From a checkpoint of a small transformer trained on Wikipedia: 15.3M parameters.
MLP neurons of a small language model. Each row is named by its layer, matrix (gate and up: input weights) and neuron, and shows model dimensions 0-127. Each number is 500 + 25 x the weight over its row's rms, rounded and kept within 0 to 999. Numbers have three digits each. A neuron's up and down rows have the sign that makes its largest values positive.
A block is one neuron, or neurons of one layer that tend to fire together. Before each block is what it responds to, as a language model described it from the Wikipedia text at the highest values.

Infinitive "to" and ending pieces of speech or causative verbs (accusing, asking, convinced, invited, allow), where an object or complement comes next.
L7.gate215:493552504517474520537507495476475533478521500516481541451492498541495521500491534520517496482505497475524526516518474493501458514485455559480538510515506450487502502513512506516520517542548521523485477434502454479474526499497489501518549529454508544489485473511516489494542529520499541544514506472499535501496526508498512477544459476501467501519418530453549503496496517477529515492515
L7.up215:494486531454505530511484476504501550471490515483494478522464493477528528467474496501555509491536458517539538525472487479530518537496476537490519549497472526452466488526471497474506520484495497510491473549486502532501522485502473464512490477476477454477471480490522482471524514467479462519510497526535538526534499526486480520529473552476508497502486498509543512530496510494500485510490
L7.gate388:448518467532473500494516518483527513518498493494533484513466531481538495511480525522516519505490486475508534494492512515469498537478488456500517519507562497450447458537464486482499544494534520538525490511512465451500479527505503516525491510489465563464482481486500526532504489479498486534470517544483520501527509524490497468515549489553538448482510517461518482533483484525516500467540
L7.up388:476499484496542526477498546510499519456534549539499537483494529504527485472522496487516481496523504511514512534474479500511511469490531520468537462487520521525522466497513529498524527537514548512496506545500524512473444526520503517487500476514491492509491459481550504543510475451476508511528509546561511454483485492502486487523552468554472469495524525490491484531493516473503483510476
L7.gate624:539514492461503497491493508521489446499479515530507502531520502523526527439526487549491527458475462500515550528513487518500494527537499529481481502529521503488460482535517461486511509518438527487479472535500478485489527539511503501465483495487525513496475493502527455491506515459447513471563473501471517501478474492508486454477546508537479471466516491532485493534545473513516495499472
L7.up624:490502475510464520519506466541475527516493538507528493548503500474461475475498439502481504499466462538552546550508458519522525485493525518504506496509465494489508530556499495483503457523492491464522493499492491500473478543499506500497508529509531508474517515543483494508572539456535462523519517565530471528527464509494502493490493471490505489493485495484524493475506479506464528467473
L7.gate648:477504507483513494512439477476474468538468516515501494517500488496486505518488520534496485502477501517511519483486497487478491495502482511513526534521481494484477537507479478482517555500489467549501528513473465540523504515502482558509488543487492501479486446506495482486493506521504475465456524485499476463537520461487475540494546505533484435486476493483523481511478503513524510489476
L7.up648:532496507509545493490492506474529506457499467527488483496505487482493493522540471510489461483512503499498467497507578486473479511499531507472543506468516520475507497524470503495463525497517500485497494507510504495480496505524531544499517466448466489514488483497551528499544501449469507507498514491529503517488467497516477466503512527556476485495531533527528524464506459510552503510554

Second or third subword pieces inside rare or foreign names and words, often right after a capital like B, e.g. Bia-ł-a, Gy-ul-ai, Batra-ch-edra.
L8.gate22:563531514489492490507512456489531509493487471484528531516522490492559480480462491531514509467502495484487500500484503550521551491505522485488474547503472492451521457539507497504507558436528520540534485490493516523437501482502487505513525470559509477530564542488523468479489500497485470492470518483468486449485520492471491480471520509520458524532515517496472494493520515524494521497506
L8.up22:491515504489537468550529513521480529479441451542512516458444442500485495494485508528458470505489472546510479526477506522469491477521505523512501489505461525476479504495491498495437493497449491509494452478535508509497489553511526496501488461490510482481530517499476476499499496517539504492525495520483488456497523514474490496488483459470525501511473475482478494505521490491485475464524
L8.gate138:479493500423507496507501483507503527504496485530493495486519505457510533508494535488490480452470502446477478503462491525491482492480516479502481494528493530526503541486484480542478438441456490510509476529512482485477471513508500528524482503494535543504510509550525453536510505497539529552494489490464492546496515507516479526492463483480513492529525520470444501482534496493525467489526
L8.up138:541519500536507473486528527521495502509508505473533516537548498468528490483521530457486509505527544458516465497521476526501497503491532489523508494508507496468513511469526474475509484497451480526494513437501483465511471519511512521516524538479527485487496501503498467480495490508553471476459485523466495524491498486493540479529546509520441535533546508499485509491513504504466481484487
L8.gate273:504496522511505527506493556528482531526484504494482469488486507446545534481518510487489502463488471480471479488514503451455529556500519513502459483509475530508480476497496498535490465502486451489469535480492495468477511535471506490496500503508537546492492514511496533474525536503545479493516499498475432508505477495507543515478501497481491479569579538479460479528559540463474479514488
L8.up273:540480504504516455521473471488506470512440481526527492477511480485507453479496525478511526515517531519488523514498465534470485488472489476502547476481469489464541504462513472520490437489446453507482490535512484492491504503493473537508511510480480501504489528496515488500500483492564490523482521480501501482501492551456500469500526467524453463575525499466464529486493492484502454491523
L8.gate380:470502517525515537523446481504521486543508542518520494524532497478557483481474464516508517482496469433512484482502483511467474514462532464501474489480502490513487534519499491498530492476497429523472479502451531468508518525573516490473519499466531463471473517528506459473516528517493490508488494499495489531479491512447515518486468476480520492521496489488490495552524592496505489514505
L8.up380:527520510466469485473550535540508507491512483496461485503508468507463504483518510473507502505458482483484521484458511493475515450505517470504510518542482527493499548490510490521515482474460566465508513480498513506501497509498511523521474501477510503495447498489525459489514474511479539540497477517460481501569488537495493542514498482510498518535466508488501464454473495490491510480494
L8.gate486:500472468472481464484510498505509465499453492464499525517544521465507469503492490498516453480487528492517519494505490546464503479500473494489504527498516543488503482502479522497457502500466447568559492483507518526512490509515493476547480496462548466481528512514456485487525511530477537491504492507415527485515495556506534541468484496507503502519456455470512497494562544481502476446442
L8.up486:489560511522500495499510541481541539513497524482523472443532471475523498504473454544474494495520530461513489526536485526523499493486484469497457461518512500494489471479457492488475471501530508559452469475557474535484521513477513510465485489518515527481512497496502486504509533479514516470504501529465537516480531510481490529548468474476507531506474531518467506498476527577518507540510
L8.gate537:512503505519522467486500489497563505427516507505541518499505511525507493533552545506462473492479503518492454468520475480505470462500472516497443530537483523516540538528493496507443501493485485495448481496508470488514525469516519555509522501472505519506523514513506510480534507499507497468535435495469490495477509519544481445516513488518525530536548524498513528520505482527527534524479
L8.up537:499531481479469504476510496509534513505540517511521545493532489545526485524503498517482493505461528496516436486498501472471479491485487514511531508536458508470481530483498496442546530499427527512509479483464513480510467474483527553477489506476488484508512510529470458509492515478525543529511477503462457513422502516541501494525519510510524491513488540480562520499562524518507482506447
L8.gate632:436488520458490462499470494524515528472531481515486493510507473499513519486486477533476491478539509483507481463530537498497473493530460565490528512523498542515462507529526509512503510522496445462482510524502489459460491507484474503554521473509512485514491507538529483477451465455501453480522498508493495510469467500460480487491508500488484528494505508472512537489486542504511452518493
L8.up632:556468513484495502523471515478519518515488504494500507483492523509498497501456531485500555537499521473504496482501530476521501469491502461514499507492554539481502509483517505477580497490451479484541479496514541463496504495512475502501485511495485543526537499497500486480492499471565518530461484482514508469551522493484510539518479511465489523529533568543510516523493540496484578498520
L8.gate671:503529499488505460470513516530513475495525477524499517513493497482516510440510496535525513489489522484523502459541471528518493537521540521495487499512479505497472488477478521458488465536522506547483491504499449500514528501535501517469541527497490509484492455471508462454516515482516499498456488530431473513514502565530487514483447481512480488463534472535426511506528449521519503511469
L8.up671:520431463474514491515512529479490456458554514540510470504497505478444537510505466484449488506477505513543529483509470498465496482519476518497473487518521532491510557474539457496505513532482502543468501493473521492512483489527523529516512543501506502492464512512483541508523511494514526488509530545495515500502483503546524500530518485495475536507513464496491533463485509504484488531516

Final piece of a verb that introduces a clause or object, often a suffix like -ing or -ed, e.g. asking for, stating that, decide to.
L8.gate188:514512459481510483528443496476516493478496504496488495546458527470505485536495460551480491543536482506550496485483484477434505471485517492516485515490476479481525468504528539502537505535508447506530518494486507487475512519468531528522498488508522486487489477490533511498479464514480487543536530541523534526493493525529469514546518478512488467487556435485495475511474533494536505512558
L8.up188:475487523526504484472464536539521451471523470494493512562508482459512497519508540517488498517534504486474517481514503507499503450483518485498497513529495502464534484532478513545478510514486469537479515509471521496542516506481508515537464457522488537466513456526518497462482476495432464471490519507498508498506476485464470515485497508508491449510514501465541515577523532482504500509503
L8.gate234:542482487467504526566455453515508467482493519551462443496510482523502489505482516509496525488490525504527499492482543484501504491556504434458521494499463505488526522508506536494521533510466491561503534540514518484517481453515507467491499490437526472503500514513515506515527508492529490547496535483482523506430518523507465504494485485508523485494500534504520477515453492526496503544530
L8.up234:534500466462525532545472448512526489490488549522493446488519522471481518504468500503473492482470515508575537548476520504521505478487487477480525487489528514516516486489475484510529516499500507490506521496540531508519459532517474512498546456440531534462522458509477516542498504506514491483500555506483523532496527527491491503535494465466469518506482521511521470523497512494490495476507
L8.gate264:526519509545495533498476473511494517443463486520540474506489540503431511501478527499513492485490514517519492527481499493529515447489501490490512539480514499527529452533438524473528535522489450522504472487508466489522527524532504546455435497511520516513467513488548518499541494459466449453505469517464490531542462531498484486496491474513529486451494497525500511511522503520471514517488
L8.up264:513521506519521509541476495523515509499485516523501504521412499478473538508515517545491534498508496490479515473495468501553537494449518537497542501497456513558527467447536537463563536479508446541509510514497487505508516504455489497554444479527546512487462495493520484502531521486525482510480491474522548518506490520485498499498527449467484508505507489499502507488509503463481482509502
L8.gate278:511490522467491499505485499519514480471489471500475494495470516554499513491547498541472512512507517522503514477496479486488495439489539520485536528503501494505478504501507495507487480455487458494526502555511522508538500474508532466502454537493481493487517469529482490445482447514490541505500481502450511481553498512483473470502503477476434475523480497505509477502494501514510496474513
L8.up278:501501501495513526500519507503505526555457478479515493550498508516475478501508520484489502528497552510500518510482495497507499481481488493536510492486534461481526450451496488517476534495504519551513485468464479494560515479519569502467525440512470487524524524490509500507510468488476513499452509546522523519498476544456531514479463429506495496526478505479522548529494482492482528491471
L8.gate283:462489513494505498486523491491508488478533457510511499506526533475513489521487459513518518465535494501515528489488490467514505534455474524513487540482478546490476499492506511499503502493464494524485546498497507474486506494470513466491498508447512505526516516483481533517511479458493501545471517531542534514514501523488476499470506494519477463514493510508471506488514455488526534489520
L8.up283:490515493490536471488483527565489508504554500497506504522466501476545449541465510486511519503509519531493491503492499515476494469472523475526479542468514466465523492503497510484514515484524476499501526450453506511487504509471478508482501481428506451486519529510494532491519498501439508500478552534472486502468528534484459474497481505510480489484500581492506470472465509470485522501526
L8.gate590:489477476529490500504523553522500499555502520506459526490528518491449543496466483499497539455459479487440493511503503538446514501495515536534582506473483490537475462516530540495520493504512486480496509443480493501517474502523569513479496483493520526473485462506532523494518466494505462515523516506514505544528496545466470475495532480535488484494497545496503538561511514539492510464513
L8.up590:497496531511506512511467503454534488489454516472516516513493505487515504511509512494496521511474521494535505523497543527512520532475501501509526529473518494471489459490510490514510530537500515532526540501494480536476468481489515518512466464490500480469517515502514495484499529493509476490502501506482530473500503525567491462534511522545468481502459504504475496505507521537469464534506
L8.gate613:501569511492489452508515492487493497528500508499480540516473494478504518515436485488529473478452518503527485510499510509480497453469499494470472544524499476502506486512494547502508528497490479493444493474515519486484500476500515510495528456515458473476512488466473495496514538463449501508495527513492519480471558503489501492478494476540473448511497533528498496501505512522473510502526
L8.up613:472518502461490503531449525528463476511546517466442565510525500492483470534475512478524455508507514500490487538491503515484507460503504502500501512476516516517502523531482486501504465565499541513465513513510524499501494505539517532504529534543506460478469528560539483491489488483526455513508531502513556487485523455501500484503476509487474470531514472522531476490516543484545543491547
L8.gate700:496517504505451504508548495532488491482477489478514486517476488538503518503506486510520498510481516467520507553470479451436534491520484547510508475498473524506481485483457529461481501496478532485522486478509505524485494484477538500485542484520517500481504487518498495461514512447485481523530508480489546465516485529482529506486533471491514515511517509502507503518531534509538521485486
L8.up700:505533496474495534453553452533474484465531510521515520485515526541549515505473507554539484461522537491498516528490489506478479524505535510474523497532528470506528434524501514494471510503513498549465458492475502479489510491524471495541504461513522486475482516539538560513481525489500519533524520529527530502517537545470513508521505496525492499500518524468519475541486525464519484529492

Prepositions and subordinators that begin a sentence-initial adverbial phrase, usually right after a full stop, such as Prior to, After, During, In.
L8.gate37:482536450504520515508499494515534480502467504490482481490522555514490532533479463500477523482546516534533527450463474480492470494519510491488548539481493485479493475528503500523566503476509488520549520475493482475470516488480483524483488480537484506501485507508513469464512486540491457502494503490480507471525522509465463571502510484522484505490493527560466480488531523493539547496483
L8.up37:537465501499525477527500498500486521529510485534463494504574491513476524493535540484491523509488505491516513481489524473520491482484504504475481491496537545497470509476501520505488548471472522489543489498500500503543490532444496521507514484496504513474496488512499529513533495528490485540531496525465505487487433534479498510486534520526473487499492443509533455490472514509523521492487
L8.gate105:513472468506528492467508476486520506501515456495526490471530501542468456486511465540496517488499500484504515550462499501475578527450497541468527526525499493497476496495487537477497499532520486504521522538495523448553506531475472474543504491493516502468511489445524494519503455476492474464517514505491453510526497533497490518493525493496477470515517493484473493553455469513502515490536
L8.up105:522513527497487484503535501496553505500504533488509461509516504516496465534479497469511499491510478482472562537486501489498549418538493488514505516519519494466546514462499481496520520530516534510452480457464509476496477492547504535543456473510502520483517511531488489467492470510483507534472508502462547461511481541484492482480455534479505518533497521490519474500518491484526496505554
L8.gate110:485524518511491531499456499515484499518498502517525508497537530494527506512512542518540531490496494479547484525517514498446498520500479509474518516526499501511514477478511490508520581541483461472495526500482455518511461517501529523487471511491542512526490533524551476506535491509496529504514526508467494515466527515498479500489475490473503473451468464524487463486524531460496525501495
L8.up110:480462492474522522498490524531504562488500467538501497467525522502496484538524532525519526518510486493503486502503520488452520506437506508483514515521533529507502490448499518475497516571459511482514504575520539532515446526541506516499435516480537535480502503505485476472535515502493458500516487481460483504503532535497485470512508482479510480513486476532537491504517516494490495530494
L8.gate158:468482500496464538462516539526503473496481496484484503509482473524498545513514492523500522534528490461545536447543492506460495516477536510456455522519517497458519482444492514529514542542516502501496474503523485490494491528536492479474528507513515517476486523523459459516509507509493462489467486509504484482523522491527473473481463518516519544507490483505546487530535441493538487497536
L8.up158:515524488505496487504498455465508489487568522518467462530504507462514506514470513522510514488469529485526486478531491462467558455531498504508492482462513477519512492481517512514557511443498512497525493496517497493460549457481516492505491484498467468476516498524524493496502479458524532511471534508498511522498473501524512476506482476517489499493496501506507498474508461434509480482495
L8.gate322:487497483494508468561494530484529526489472466553529478491481513512510473531509555518510508500463483492528499520507486510487494454485489542492542513474489534504485538490500534512498488513491523514511491496532545458486486495529434487525493501517461523508510473469476491455478508472502458543540518502529460526503513504506512522510497460486466479506477501511487533519487502526487499489492
L8.up322:533533529509505491538540506527520490521478523488534527475556511465589517469539479547493564504497556468511472482502496471466509543481563513467497489425516508478494517498505500512533489525513473529522498519508511462453468495504486472465493493476472509483523498505555554498462493499482495529526480535513519462498496472508489509514509491460477485515511527473478497520529531483485505459512
L8.gate376:530526493515502484522482501484496500506480468486514496519500503535474478516500455490510503554473483469530481454429482482522526513528534479482473520454499496488510501522533502534505528523480492510488494515494501491502482513479466450474498464516474533504503479460510520475525453529576489490510510523512503526468495533472475513526507500513530487524491505507484525482469507488433510501456
L8.up376:507513506511506528508432484529537499499465490469524512473485520473525498555469484529462486481493497478500492443470496511521516538484504480502446543476552482478487512469533546550496474496474512482498524529535498479486526487540460536513488452501495455502488484524501504489504527430476462537488536519474532489492477437517498505488491479507531501546504493504495507496499479495491503518475
L8.gate404:549495539484449493520521469534522495535535469484520513485476474476454480542474517537521495515517476479506509493507473493433535514497503494498488487466524478514520563489490507509554517471492504491482498490494486509504521514463468482524488445482470480513510486518488527488516485539507501518505513493475474525515494531483481521477536493475481466540483503513478511493509465492539478540452
L8.up404:542487512482508472552565507486509479497526513498509527506510567513507507499500514512518503474513507514508518530509478488515551531494494478488487495437515511513505537525522540472512451516491514512462476544518477491457503505512442476521536512492491530518535483485497504427500481520525458512515570499468492483522503538527496518512532484489483515524497509450503523494536456516506506514514
L8.gate637:531517513508517479531501476531482525509508547495490511464497532513504494522485490550489463515504504471476500513475512500546461502510495479498460564517467520496502518462549544483515533494503512464520518488502483521482526508490478466486518471484494481441501511467507531477492516532543514515473547504508457497525482481500483557466474523522518501491511500487475474520492501503538492494511
L8.up637:547492577469523525474526511539505494501491516544479477514473519460485507531498533511495465516489484493527482503520479483471495519472520513472522484512513514530542468476525499464522477482470515512483484501516487521506548486475499470536484511494507503490467527481497512476525491512499530503471494477518498504517543551494497589550521501465504508467517483512497455497518533571517516474468

Fires at the end of a verb or connective that opens a following clause or object, e.g. argued that, suggest, describing, However/For example commas.
L5.gate408:525474477493500523473498504484519498502490446493496501520467549489509513490462539506462529476500490556525509476474478535490497470460509454470545539484493527535499490543456531473520568503481464531522506491511503491520494513544513503488483488505496491420522519547501486478484450525492459484510539482517458530526474508500476544491510506511493467526515484480568534475514476482524502497554
L5.up408:490488491521496489503540494518477506488509500501498515525498556479534511553475520510466528507507449526514482507470509504500508534428506486485552490445497536538538502557497522504537545499463476517477486526526502522496506482512473517485493524514466518464510511516534496532484492490491536529483501515500486515481525498473483505462496504546489470499531509479521464496470506473517539512514
L5.gate524:519509514521499494511546457496496508516508519513517523494506510487508484503431510520514511471534466487508506502518520539532542477527519500432485520463516489545525486496525537522522566467504496522536511480474515511534463467519465515540547483532520487485516526473491481483517510495485507519529495492507499497507505520540508517507554487463498478516476509469532463517503509465480526528455
L5.up524:507543541516448516503497477512499484531516464529499480470495490457488498498472506489506476535524478498516534495491454489507499473515489511497518474498493512546495454496507523475470483488465432559497462512494493520462440507504467509455470508483519469482489496485523511534527478546536443484548520502482514464514541496518484503529489534507523497516475519529497500529505513483521511513494

Words just before a number or time span that qualify an amount or time, like about, over, more than, only, just, around.
L7.gate80:516460492477522496499530531502489487466492479502498510508500485509497501508534516507522510494527473503530538521475558488513546529491501483513519526508480508455502506510526487463497519481520528503439504492502479462461518526497535502492534477546459494472534538439491454518510475471520511496456474503460531501494476516464529530510518512488511461511489528503463498523504526544505510493460
L7.up80:519495492534521473520520475506496479473503493533537495524499460495498501504514536478549498485451507486498504532541511522497531536484488499535523554517519478520491474485528508486473470518477511520465462512465508490480493517547462502504491458556502477505476505510477502520513521477485483509493447485517461501480537502504481529511531532501452527497520505508518487452470531486523456491447
L7.gate189:497482505511510465502481499477493485527478487480502466504515453567546493503483524516535500501474500476469496489485506474516463492492503493516487504495481519543501475503492527472510491505510486578497513507463480501484574471460463486481491530525465480504489433435532505459495509503483490498512495474472488476504493484503521501535495526456511493546526510531504529496502492504475473524490
L7.up189:519481484508520468551502531516530467498476440570508507478493513488518503485514481494473464516524502468474528535493508488485538508525503494507527521429471519478481486499519484550452495452511492510510491466500489509482471493510454522492517462470499470457499506477470478489489500499446498496483463496505513490504449538527503525484485469545479506514505515494506493517517490492488515513466
L7.gate257:483527482501500504503526541532524498522514503523503496514477533528557491502509468505530438515535461450517456480517535504461518504480515520512501465483520493455483488513551549494541497515484492530475506513519517496427534494512534491512503462493472521511468472491512500465488467460466479495529527518503498505511452499522463522542529475488513488487477497510493492487539474509539512505554
L7.up257:518465510504497468547438491502503528532479526491514502499548539539493500489522509544495518468544461492454510533518486473471547519515476539527547533521485520524500516511499476498522500472517495543463523546501511522461525522479480527533531508499530501507519461510527456469463477513495498532505496516502475517499486527531501536487529500511520473511513494472463523500537518551511548498474
L7.gate368:487455524513490491524484481492492515484496531513485507520512574488500478487475486525508508499484520450499470519523502520491560475527479490494458528501537537522472492482521441478516493487440494466491486498501520518477492457477508448537539476520488460477484475522481512480476477491529533481486479514496505508508518515531441524452532535454442465522525472553522509486507529464509491518528
L7.up368:469484527477447485488501502474486451454499503524521477545502503453523552500534524497501478511517539478519489469494504499497508523482516493526499538473476504486494513470507524474524478514514540499475504510517492483498494512482513517487468508504445487487432497561495521485510473471497496520543501540497527500443545474490492535525538462496481528560552511538501547492473493505533543498476

Conjunctions and prepositions opening a subordinate clause or phrase, usually after a comma or at sentence start: although, when, where, after, as, though (even as the final piece of Th-ough or Bec-ause).
L5.gate556:496517482520472475512492471540524490547511481499508540544515541461554503544464525515492539521544468471515525502515511495488513474499526509483489515528481510541538460490497555540532506510482507528489555480501473521473513473496514488447517525498532514516481536482482513502525511461496483447493505484502471507525507497515475509485499504467521518501477516457498532538506507536520520556513
L5.up556:449493524529492493513489465493551505537502508438510495488513506534514522535547465495509484492526511492446549473527489537488506540513524528491496528466493504480487468507496534477516530537497532472490520464523504501533495471461463493499520515509471497476482494477518491491534511487530456517521532538497532533495518439507477515474492499489541475526510453498538495504473557495495512513510
L5.gate564:520493495491513485466475493522477509473523486466523488495512450495498486507485477530519488514469476530504519541491496520463453497460571524527518497501527503494547522483465547503505547486479558460525489518518481522543531539492470510510473504515542510525535421509505473483492515529481476509531513564463491503461473506504461539458505508476486485504485493475505525525524518495544500487494
L5.up564:459511491503501546472477540497444496514528510470484474532537555483554476477483507502504493482547458502489523502502522538494479512508528516497532521470472508520471546483515511561499508541442488485478480491506467460494466489485467508482527486515471486506469447458515465471514506524520470553499507507472546537498515499477487519509524505483484484515537487533501511503469478467508480537494